config.toml
qk_norm = false
parallel_block = false
init_std_up = 0.0142
init_std_down = 0.00279
learning_rate = 0.00108
beta2 = 0.95
batch_tokens = 32768
MLP neurons of a small language model. Each row is named by its layer, matrix (down: output weights) and neuron, and shows model dimensions 144-207. Each number is 128 + 32 x the weight over its row's rms, rounded and kept within 0 to 255.
A block is one neuron, or neurons of one layer that tend to fire together. Before each block is what it responds to, as a language model described it from the Wikipedia text at the highest values.

Responds to: Number-completing final tokens
L4.down1004 [150 123  88 162 121 126 136 132 107 156 102 119 103  87 172 112 148 147 124 114 154 142 159 152 131 115  98 125  98 105 115  72  68 157 144 211 100  47  59 133 145 137 142 109  90  83 120 181 140 152 135 141 140 214  84 133 165 141 101 160 108 131 121 110]

Responds to: Mid-word "ad" and "do"
L4.down987 [172 180 135  93 131 136 139 114  82 139 194 117 167 150 138 144 168 107 206  95 149 115 142 127  91 143  97 201 113 104 145 178 111 115 101 216 103 144 194 160 170 166 138 144 141 159 131 133 118  55 162 152 136 104 166  90 173  78 111 116  89 118 137 134]

Responds to: Such / there function words
L6.down109 [152 135 100 123 133 105 159 117 151  64  94 162  82 150 106 175  90 147  73 132  81 129 163  89  82 150 123 173 108 113 130 165 152 133 128 140 110 168 150 109  90 140 102 119 198 100 110 119 179 172 119  98 126  76  86 101 168  99 179 138 104 126 133 116]
L6.down660 [114 116 150 146 156  98 130 150 127  90 146  78 138 142 171 123 129 142  96 112  71 173 120 138  52 132 147 156 169 183 179 114  93 136 186  74 117 117  53 121 130 155 165 138 153 123  94 106 153 119 151 143 107  88 118 119 169 142 116  95 112 120 156  94]
L6.down723 [148  87 103 125 105 118 133 120 148  61 152 141  54 122 142 151  59 114 105 103 127 124 112 145 107 124  59 128  95  97 109 107 133 141 110 108 125 168 160  49 101 108  86 103 154 118 140 134 136 181 126 138 147  49 111 111 172 100 135  89  80 160 168  89]
L6.down891 [158 138 112 116 103 143 149 145 144 108 140 131 103 129 183 120 148 100  61 113  85 134 126 119 117 156 106 157 127 159 164 156 167  77 140 140  76 132 104 123 129 162 173 192 140 147  79 134  99 111 152 114 175  87  79 142 221 111 160 147 111  98 161  92]

Responds to: Article title closing marker
L6.down73 [133  93 166 145 157 145 143 106 109 158 131 141  86 163  84 140 137  61 182  87 152 199 175 170 101  87  86 112 140 133 146 139 152 134 156 158  98  95 123 120 191 132 156  80 100 173  98 150  92  93 159 140 147  84 154 111  83 138 178 132 174 141  95 118]
L6.down267 [180 141 144  83  98 160 152  80 152 138  94 158 111  99  69 144 150 111 125 105  68 127 159  95  98 117  62 106 113  78 145 226 182 180  80 169 121  99 199 120 157 129 122 108 145 118  94 132 117 116 157 108 169 104 160 122 105  65 148 162 160 153 101 125]
L6.down822 [132 157 173  95 134 133 109  76 140 159 118 160  83 123 120 130 128 102 156 118  82 134 174 179 173  94  99 134 144 123 126 166 150 108 139 124 151 121 180 107 164 116  98 124 117 106 168 158  91 104 131 100 160 120 159 120 157  85 160 143 147 129 129 102]
L6.down853 [111 166 112  93  97 162 129  95 114  94 104  88  95 127  63 175 118 158  89 165 127  69 187 124 127 137 142 136 129 114 100 188 108 147  93 153 127 115 203 153 134 124 104 105 147 102 161 110 159 118 108  91 164 137 141 164 122  89 126 148 116  93 155 155]

Responds to: Ends of digit strings
L5.down49 [155 200 129 143  96 134 123  95  73 111 108 123 151 105 119 140 131  93 149 160 201 155 142 180 121 102  90 171 139 102  67  70 118  86 130  96  97  82 105 170 145 131 129 109 160  79  80 122 172 101 193 154 130 161 119  63 126 148 116 148 105 189 105  83]
L5.down73 [ 95 133  98 161 124 150 178  97  97  70 133 150 197 129 103 116  89 114  92 170 178 130 113 194 179  53 144 169 123 119 115 151  91  88 134 168 102 168  76 126 182 130 123 141  90 160 147 171 135 115  97 228  98 148 164 117 161 110 129 175 109 140 105 156]
L5.down226 [157 119 150 109 118  74 114 119 134  92 164 126  80  61 120 119 135 127 131  62 127 125 113  75  72 110 104 134  90 136 101  72 119 133 121 147 150 135  97  52 114 152 143 155 109  77 138 144 128 186 116  80 187 150 163 137  97 143 155 130 168 112 203 122]
L5.down260 [172 162 150 194 113 171  84 133 110 125  93  82 230 131 144 139 155 135 114  96 107  63 133 144 120 124 106 155 131 127 115  99 136 110 118 170 126 118 137 122 141 122 110 179 229 121 100 123 115 138  84  95 206 145 103 144 136 133 162 210 143  99 151 118]
L5.down261 [150 116 117  64 103 116  61  83 126 104 116 102 129 125 112 135 138 118 120 110 148 134 111  93  62  71  97 130  85  77 125 116  80 106 151 198 155  85 123  98  98 137  96  96 133 127 130 128 166 109 119 105 113 153 175 115  95 147 138  68 177 145 106 144]
L5.down350 [179 126  65 147  83 114 110 132 148 131 144 129  24 148 152 155 142  93  73 118 170  99 109 105 104 107  77 164 125 143 101  93 119 154  78 139 154 100  78 104 128 173 100  75  79  72  77 158 142 160 172  35 135 181 129 115 151 140  93 108 163 173 132  85]
L5.down375 [ 96  93 179 166 155 143 128 106 132 120 107 145 214 136 134 178  96 110 181  97 146  95 118 103 150 127 162 180 163 108 121 159 114 120 167  98 138 138  85 140 114 116 159 191 125  72 134 132 146  97  83 111 170  97  96 119 124 130  86 165 147 167 183 162]
L5.down488 [157 157 106 150 128  96 113 203 213 153 137 102  90  83 143 114 165  89 124  74 144 136 102 122 131 113  67 162 148 156 147  80 105 132 119 201 136  91  71 124 127 173  94 130  85 121  92 114 151 180 116  68 111 181 102  64 163 108 118 110 127 111  97 119]
L5.down555 [130 109  45 152 114  89 107  92 142  86 147 116  75 174 173  94 123 118 120  89 114 202 159 117 140 136 159 207 124 124 181 145 128 120 167 132  90 138 108 141 111 106 140 158 113 135 103 144 143 153  49  95 121 113 107  71 183 124  75  97 142 118 130 138]
L5.down709 [148 169 177 163 103  37 141 140  96 111 125 136 150 162 129 121 155 110 117 127 131 182 135 137  88 179 100 168 106  72 124  58 129 141 109 158 119 134 143 125 148 119  92 138 121 139  90 131 128 105 135 106 146 165 163 171 168 152  91 142  94 111 139  78]
L5.down738 [166 114  59 130 149 139  65 132 126  95 139 112 129 142 113 152 133 169 153 145 191 181 148 160 162 136 140  96  98  86 152 159 111 123 146 180 109  99  57  97  97 118 152 142 102 115  95  91 100 107 107  68 158 165  50  92 141 107  68 128 140 155 112 141]
L5.down840 [144 129  83 132  36 115  50  89 106 182 106  80  60  54 159 125 156  91  95 115 166 175 122  99 113 159  96 140  95 153 110 148 105 142 174  93 131 149  80 147 115 125 158 137 118 100 177 129 156 142  49  82 112 117 115 103 105 155 135 143 229 173 156 121]
L5.down892 [156 149  77 173 115 118  63 139 149 124 150 119 149 142 155 190 146 134 179 152 167 184 137 164 103 121 121 160 126 103 146 144  88 120 100  96 103  77  59 122 109 114 158 170 128  97 119  80 106 126  94 105 118 156  65  83  86 149  70 149 143 174 170 131]
L5.down903 [115  53 156 173 112 101  96 167 133  76  80 127 166 101 135  91  50 115 137 101 177 133 114 138 170 101 139 153 131  75 113 149  89 133 119 140 167 121  46 132 141 108 157 186 125 101 143 159 124  81 124 122 110  91 144 123  99 128  93 184 175 156 139 168]
L5.down929 [108 119 160 169 105 135 144  78 107 104  84 114 219 150 130 174 108 101 134 136 150 132 149 153  91  77 138 147 133 110 124 109  93 144 132 136  92 150 129 118 127 106 137 130 173  77 139 150 188 125  96 112 143 111 139 116 113 179 103 146 146 180 103 109]
L5.down984 [143 146 189 182 141  91 111 128 192 143 102 120 148 159 137  91 155 128 139 100 128 107 187 113 108 129 147 134 155 137  97 114  79 146  91 132 101 153 123 151  91 119 147 107 184 136 134  93 140 140  65 143 179 115 100 112 132 165  80 154 216 164 121 124]

Responds to: Final digit of numbers
L6.down446 [140 142  96 155  93 115 150 119 195 153 140 105 117 155 145 107 170 116  82  91  88 172  96  96  79 121  71 162 134 159 141 108 149  90  82 139 112 108 137 136 134 199  69  78 118  85  83 119 103 161  90  96 103 186 108  84 115 124  76 159 152 123 169 123]
L6.down730 [118 157 146 147  69 101  68 101  97  98 111  89  78 100 139 136 167  75  62 126 144 104 104 113  90 154 112 117 102  88  85  91  70 134  85 109 139 162 151  91 119  91 149 114 183  84  95 112  98 118 138  80 151 180 160 158  91 116 122 174 227 173 139 155]
L6.down747 [130 190 146 111  89  94 131 128 119 138 142 123 113 132 158 107 165 123  75  70 158 206 178 140 104  95  73 172 132  89  92  86  86 151  94 203 108 138 176 105 172 198  99  99 118  65  97 139 135 184  89 123 121 152 149 140 128  93  40 166 102 159 101 105]
L6.down936 [178 164 103 140 120 106  71 145 197 126 138  94  81 114 140 108 137 144  49  98 153 114  59 116 126 146  94 118  88 140 105  98 126 117  90 135 166 100  71  82 108 208  90 139 111 126 109 113 105 137 137  71 201 164 104 125 119 114 114 147 152 186 138 107]

Responds to: Mid-word fragments, possessives
L5.down58 [ 78 102 140 114 164  97  98 128 115 133 126 171 127 103 156 126 114  98 180 123 100 172 185 102 129  83 138  97 142  76 110 120 100 121 185 158 147 131 139 128 154 199 124 131  88  97 176 179 115 147 197  96 107  80 121 144 157 118 153 117 142 116  96 113]
L5.down74 [162  94 154 133 114 106  83 145 163 107  65 142 103  62 132 157 103  92 118  92  45 183 194 138 127  62  94 118  77  48 128 106  83 121 133 146 120 118 153 119 108 153 163 164 122  30 110 199 150 111 136  96 132 109 139  93 121 136 103 148 108 158 144 167]
L5.down109 [185 127 145  97  82 169 107 136 109 158 139 120 131  58 107 121  98 117 151 199 119  97 219 102 149 132 111  68 113 106 135 171 135 182 165 134 157 162 198 138 126 175 108 146 101  66 165 136 121 141 158  85 160 124  96 150 138 125 134  94 133 131  93 141]
L5.down216 [148  95 134 179 163 157 157 132 140 152 122 184 151 176  81 199 152 177 174  99  98 190 108 122  99 128 159  89 121 157 136 129 100 185  87 131 113 161 120 145 101 139 142 141 119 132 130 100 165 141 129  63 162 126 151  88 110 123 120 145 105  91 138 103]
L5.down272 [195 187 127 121 185 127 118 125 112 115 168 128 124  77 192  88  98  77 178  67  92 127 159 174 169  94 129 103 105  86  95 118 132 129 177  72 142  81 110 130 117 189 159 222  92 120 120 188 136 107  90 159 136 118 102 137 133 160  99 114 103 122 152 141]
L5.down316 [ 83 109 138  93 120 148  99 117  94 118 136  91 121 122  99 125 116 172  94 123 139 180 158  76 105 127 116  67 129  78 122 125  62 113 165 159 100 104 125  83 150 151 109 132 100 181 118 125 168 158 184  83 116  97 150 146 120 104 105 134 115 104 108 131]
L5.down318 [108 168 135 158 144 149 127 129 108 169 162 134 160 136  92 145 135 127 144 107 113 135 174 152 136  93 130  40 142 114 133 161 106 165 213  87  99 115 173 192 127 132 175 169  95 149 110 130 161 128 164 112 122 123 181 134  81 137 113 113  59 101 165 172]
L5.down348 [ 96 116 137 109 144  88 115 112 100 101 105 171 182  90 126 104 166  84 161  72 151 168  98 128 150 140 199  91 128  82 129  75  32  93 120 115 160  72  89 157  76 164 172 112  54 129 166 161 172 158 126  97  70 147  48 150  97 147  91 142 131  80 169 119]
L5.down360 [156 154 129 193 158 152 152 122 139  92 127 172 156 168 150 147 130 114 193  80 116 126 168 135 165  95 131 143  68 156 133 175 126 113 135 125  86 166 118 115  60 152 137 129  94 115 144 152 117 131 151 137 151  55 120 157  95 117  91  65  80 129 137 125]
L5.down390 [186 164 116 136 125 141  96 106 164 141 126 109 128 162 123 121 121  70 173 119 179 132 167 105 141 109 138 162 100 136 181 122 144 165 153 145 105 113 112 140 121 152 128 148  90  72  95 176 134  97  78 174  61 100 186 143 151 151 122  69 145 149 137 142]
L5.down471 [187  75 211 143 163 189 113 159 102 133 142 115 138  68 105 143 132 123 154 145 166 143  82  78 109 109  67  71  74 136 130 167 132 176 137 188 120 165 234  51 149 130 153 130 114 124 146 123  83 118 113 145 128 100 174 103 111 127  84 129 113 111 124 141]
L5.down536 [ 96 134 137  87 109 156 144 150 103 121 122 140  91 150 146 141 109 138 128 135 137 173 196 104 105 126 146 158 210 106 175 116 101 101 166 155 158 145 168 158 155 120 159 184  94 162 118 133 120 102 170 155 122 123 118 135 143 131 173  93 103 151 161 213]
L5.down585 [152 177 154 123 155 141 128 133 111 148 159 157 184 135 159 162 113 137 192  84  78 188 178 151 186  92 112 113 161  76 116 181 128 113 149 148 116 129 150  96  81 160 135 118  69  73 109 164  96 140 153  87  92 129 135 137 143 159 111 114 102  93 136 147]
L5.down684 [161 129 118 200 129 174 162 122 114 109 129  86 113 135  58 180 171 127 176 116 103 188 146 105 146 129 131 142  86 181 103 178 160 168 125 177 123 123 183 161 135 154 130 105  86 139 113 159 149 112 136 110 114 100 193 108  85 124 118 125  54 128 104 143]
L5.down922 [158 173 130  90 169 189 137 158 131 169 182 119  78 169 171 157 122 125 212 144 144 113 213 163 169  93 128 165 128 117 150 213 132 139 147  91 118 170 172 105 139 182 138 148 117  82 122 149 136 104 135 127 151 120 150 139 188 107 104 132 141 174 133 127]
L5.down1019 [173 169 124 127 177 155 115 113 174 178 137 153 108  93 161 108 138  64 237 104 167 121 103 148 185 112 148 129 119 121 156  92 142 145 127 109 143 119 135  88 133 116 134 176  92 101 104 153 103 127 109 175 116 155 184 101 116 184 119 140 132 186 203 182]

Responds to: Existential "there"
L5.down23 [108 110 111  90 147 137 178 180 147 149 131 131  96 143 147 133 106  75 152 167 159  81 139 151 107 107 120 158  89  99 168 157 160 143 126 100 106 197 186 146 103 115 105 163 117  82  83 120 115  96 109  89 169 165 100  90  93 108 117  89 133 110 107 144]
L5.down38 [187 159 105 109 103 126 112 113 146 102 149  92 133 132 118 145 102 148 214 158 139 131  92 165 147 159 120  98  88 150 174 180 117 174  93 115 122 191 111 138  95  83 102  53 167  60 138 160  99 128  96 149  76 196 142 123 121 114  87 166 142 139  91 115]
L5.down55 [100 132 111 136  88 136  96 110 104 118 136 105  75 172 159 127 195 119 125 168 173 146 141 145 145 145 111 133 180 133 132 115 144 136 127  86 128 141 148 136  88  91 127  93  96 171  78 159 118 165 146 138 141 146 155  44 140 191 148 141 190 112  48 129]
L5.down208 [150 124 138 110 111 160  89 190 107  93 164 123  59 119 162 111 120 124 133 174 164 132 133 108 140 139 111 150 109 167 131 114 137 111  92 181 166 173 124 103 222 164 125 145 112 191 138  91 123 134 115 127 139 146 115 154 171 141 164 107 144  95 152 127]
L5.down229 [108 114 121 126 127 119 115 156  85 102  94  89  94  83 136 169  66 151 141 111  20 134 201 166 107  93 121 180 109 134  67 174 119 113 150 142 140 140 133 104 160 167  79 103 115 119 164 151 106 110 132 152 145  82 176 128  87 159 117 154 130 117 138 174]
L5.down237 [198 213 125 143 131 154 113  89 173  96 132 107  74  96 171 119 119 141 137 142 157  96  90 155 151 111 101 143  88 107 132 119 176 104 130  82 167 118  70  75 142 115 125 206 100 200 107 163  97 128  89 170 113 134 119 110 194 113 134  85 140 154  81 112]
L5.down245 [127 156 114 100 162 167 136 119 189 140 161  81  97 108 167 147 108  93 110 155 115 124 127 137 169 147 128 131 171  79 137 120 145  79 155 124 172 114  77 133  62  98 154 128 100  59 132 123  93 102  87 132 128 138  95 111 100 148 103  93 132 127 100 160]
L5.down303 [183 109 126 110 151 117 117 179  60 125 107 110  88  95 172 152  75 176 170 119 132 183 156  94 167 121 139 139 123 131 139 166 125 123 162 169 192 146 154 122 142 180 123  88 109  71 198 141 121 146 116 159 144 138 101 124 142 117 116  85 135 105  99 116]
L5.down324 [163 126 117 136 100 123 141 149 127 134 159  89  82 151 156 134 115 190 109 190 135 136 165 178  97 168 118 161 158 119 160 152 153 120  85  84 143 137 115  91 114 127  96 143  87 153  94 104 118 121  98 149 171 157 112  80 180 138 143 164 143  83 109 102]
L5.down378 [183 139 131 128 150 139 127 180 152 121 138 110  76 114 135 161 100 169 168  97 103 166 163 136 154  76 127 110  62 113 139 149  65 176 150 123 156 195 156 132 135 141  99  91  99  69 146 147 142 137 105 151  80 170 190 140  87 105  68 167 123 107 128 129]
L5.down423 [176 156 147 145 147 128  94 116 119 170 212  62  80 142 177 144 156 113 194 172 136 115 119 144 142 185 134 138 192 142 166 200 134 120 113 100 156 123 114 133 148 102 149 114 112 142 115  89  68 126 143 130  99 174 150  49 133 140 161 168 166 105 128  97]
L5.down429 [123 146 163  94 156  96 132 146 126 124 172 120 127  75  64 147 121 165 149 154 132 164 142 153  55 141 108 152  96 150 171 143 155 138 176 139 147 181 158 122 156 125 138 151 128 184 136 160  87  44 150 104  51 129 179  67 165  77 159 153 124 102 104 103]
L5.down449 [123  83 110 111 103 114 122 147 176 135  95 111  98  96 141 163 128 109  58 167 126 150  84  90 150 151  80 138 114 132 117 112 148 136  66 153 159 110  76  70  82 110 109 117 163  43  92  95 105 107  78 115 148  94  62 102 146 128 152 143 171 127 110  73]
L5.down487 [180 103 111 123 107 157 139 180 137  96 120 126  85 125 131 142  77  80 172 182 112 130 112 137 125 136  98 179  60 106 135 174 132 106 126  82 146 165 161  91 142 108 110 125 131 114 118 138 123  86 160  98 169 130 136  22  93  98 100  35 124 116 132 141]
L5.down575 [127 168 132 107 164 124 101 158 114 109 182  77 149  56 136 119  92 143 188 145 135 134 103 195 157 172 145 112 166 173 105 150 118 130 144 116 139 139  98 112 161 132 131 159 133  93 102 130 121 110 115 153 136 177 168 117 119 144 137 171 159 125 156 122]
L5.down752 [103 153  89  86 103 132 121 149  76 148 124  35  62 146 174 100 104 118 132 155  92 102 195 125 155 105 114 109 123 109 142 177 145 101 144  91 145 139 126 126 144 163  75 127  82 148 130 146 120 181 174 111 126 105 116 125 181 138 125  93  94 129 116 129]

Responds to: The word "as"
L6.down167 [146 123 100 137 100 106 127 173 111 106 162 147 141  79 129 137  94  72 174 142 132 125 100 112 108  93 135 156 131 177 106 169 135 102 129 150 134 172 242 110 130 166 109 129 118 145 132 110  88 124  99 121 160 135 141 149 164  66 121 120 138 144  93  74]
L6.down318 [ 70 100 159 143 104 101 105 134 117  65 167 167 176 136 110 120 115 152 128 129 143 139  92 110  82 184  94 102 110 141 133  64  95 111 129 142 129 101 162 108  95 154 133  75 139 194 119 129 127 124 129 132 205 123 105  94 176 155 111 115 157  77 171 112]
L6.down372 [118 148 112 159 162 141 102 113 106 119 129  95  96 176 159 120 156 147 158 170 111  53 131 147 123 177 102 140 144 113  80 148 101  77 140 192 155  78 222 184 118 141 174 140 111 165 140 154 131 153 168 135 204 152  81 136 169 116 154 128 135  68 160 116]
L6.down590 [132 112 128 121 112 130 108 134  99 108 128 131 147  94 152 113 126 200 101 161 116 188  57  84 114 108 139  75 130  94  74  94  96 105 109 159 170 107 129 132 145 157 151 114 137 154 151 139  86 113 183 107 109 110  86 167 166 109 111 127 136 129 126  82]

Responds to: Word-initial fragments, phrase openers
L4.down773 [151 140 141  95 102  96 132 145  56 170 145 193 160 128 150  94 125 177  92 138 168 132 114 193 105 143 120 142 151 138 122 141 134 131 135 125 150 185 118 121 128 148 132 122 105 194 147  75 134  94 145 154 186 131 112  98 128  97 149 142 111 113  92 123]

Responds to: Word-stem continuation tokens
L4.down435 [123  78 124 143 150 111 137  91  89 175 118  81 146 144 106 105 147 156  88 194 183 129  91 120 213 121 167 143 171 126 134 118 136 116 153 113 114  85  68 164 138 106 161  88 131 219 139  85 102 159  64 124 115 161 159 159 122 157 119 147 169  84 121  81]

Responds to: "As" and heading words
L5.down31 [126 104 112 110 157 107  11 110 149 136 101 172 169 110 122 155 132 125  86  99 110  80 132 100 176 136  54 110 137 135 126 119 125  97 149 159  96 183  87 141 109 104 140  99 151 141 148  88  96 133 109 106  72 154 156 131 146 141  88 111 130 117 155 132]
L5.down87 [131 130 136 160  67 112 141  95 106 149 115  78 111  90 102 105 103 184 100 188 120 113 142 143 140 147 112 146  77 201 128 142 125 139 112 187 115 106 148 141 117 112 106  44 142  98 180 127 107 180 113 150 117 169 189 166 113 101 170 175 134 107 113 135]
L5.down139 [149 130 109 103 100  81 153 170 152 173 117  56 148  92 177 112  80 157  98 171 100 131 157 115 119 139 120 134  71 156 133  79 123 168 140 147 118 113 121 101 107 169  81 106 138  45 160 161 162 101 110 140 108 123 143  80 109 124 130 143 125 148 118 101]
L5.down148 [132 112 140 141 117  58 154 116 109 211 171 101 125  97 209 103 175 143 124 139  94 121 145 171 121 127 154 137 175 143 151 141 140 111  85 154 133  47 207 194 110 117 167 120 145 151 125 113 120 179 131 113 111 132 115 108 160 112 201 185 167 120 126 100]
L5.down154 [127 145  97 130 209 154 159 112 178 153 134 126 151 129 120  74 110 115  95  98 183 106 116  58 143 120 114 137 150 148 140  76  83 184 167 172  96 102  54  93 141 118 145 137 153 149 183 106 128 159 125 125 118 140 109 169 133 112 154  84 134 158 137 135]
L5.down398 [106 122 133 118 123  85 179 134 107 151 157 171 187 131 125 111 168  73 144 150 133 134  97 153 126 137 143 165 147 169  81  75  84 137 139 126 112 118  87 116 147 168 109  83 131 123 173 103 111 142 148 138 137 150 178 157  99 138 103 150 125 132 105 121]
L5.down436 [ 72  98 136 113 107 107 164 155 112 154 113 160 196 133 123 145 154 130 134 154 122 140  84 136 119 156 117 160 146 189  90  70 101 144  94 150 115 132 123 134 115 128 113  52 169 132 168 133 100 136 120 133 109 136 133  95 106 156 126 151 138 140 136  98]
L5.down507 [249 124 132 172 171  80 114 126 122 112 145  92 127 113 146 123 129 172 163 120 140 127  77 175 142  71  97 122 121 153 114 130 150 109 177 123 143  83  87 146 115 117 149  74 174 129 152 155 150 181  82 172  81 140 166 147 143  98  71 160 132 151 152  67]
L5.down566 [ 96 130 123 112 128 138 151  89 116 177 124 116 106 166 107 151 132 106  95 180 126 123 162  99 135 121 102 164 102 129 138 162 159 169 145 158  76 154 124 117 134 158 128 130 117 165 114 173 119 115 162 116 115 180 162  89 119 164 173 116 121 191 136 140]
L5.down600 [ 21 157 126  97 108  71 126 120  96 120 113 115 127 102 151 100 123 108  81 137 102 114 170 134 127 164 159 126 132 167 134  88  74 144 115 179 122 149 128 121 138 155 120 119 133 115 167 114 134 149 110 124 109  87 114 192 122 120 195 152 150 123 129 116]
L5.down664 [161  78 122 160 121 112  90  89  80 132  95  75  99 111 138 111 159 150 124 105 118 101 131 104 138 120 110 122 111 135 125 150 122  82 159 135 115 122  68 133 125 132 170 112 164 130 114 103 113  77  97 107 104  97 113 110 143 120 105 113 121 115 148  84]
L5.down832 [ 72 115 107 138 120 117 144 119 133 107 108 121 163 103  82 114 153 143  99 153 117 155 113 122  93 202 129 138  86 198 116  92  75 144 100 191 108 138 143 111 114 159 121 107 149 120 161  99 138 146 116 172 110 107 136 139 115 121 121 151 166 121 106 132]
L5.down833 [204 110 193 177 184  88 101 145 163 108 116 176 213  84 186 140 122 159 140 135  71  88  85 102  86 155 133 138 168 105 162 125  95 156 138 146 157 132 125 127 117 148 169 102 139 128 196 140 141 134 136 127  67 182 133 125 175 102  90 143 154 119 163  60]
L5.down933 [ 70 123  77 127 137 113 124  71 137 131 100  56 128 119 118 109 145 133 104 137  93 116 129 141  94 118 126 168  88 189  79 129 130 133 119 201  67 134 101 138 134 128 147 119 159 111 177 143 140 182 118 122 160  73 128 170 173 110 141 133 115 158 136 142]
L5.down968 [ 26 195 125  86  90 138 118  92 148 161 140 141 110 130 145 177 140 119  83 136 146 114 232 153 148 115 113 118  86 165 144 143 135 121  96 166  72 185 164  92 143 153 140 157 118  98 109 152 169 127 155 115 111  80 126 171 189  89 196 128 128 171 122 143]
L5.down983 [124 128 142 109 148  80 108  76 121 140  99 137 142 178 159 159 154  89 151 143 135  34 125 128 109 150 108 198 153 136 107 125 122 106 118 161  98 164 105 136 120 125 109  96 162 211 107 141 101  95 108 113 137 148 106 142 166  81 142 138 124 115 162 118]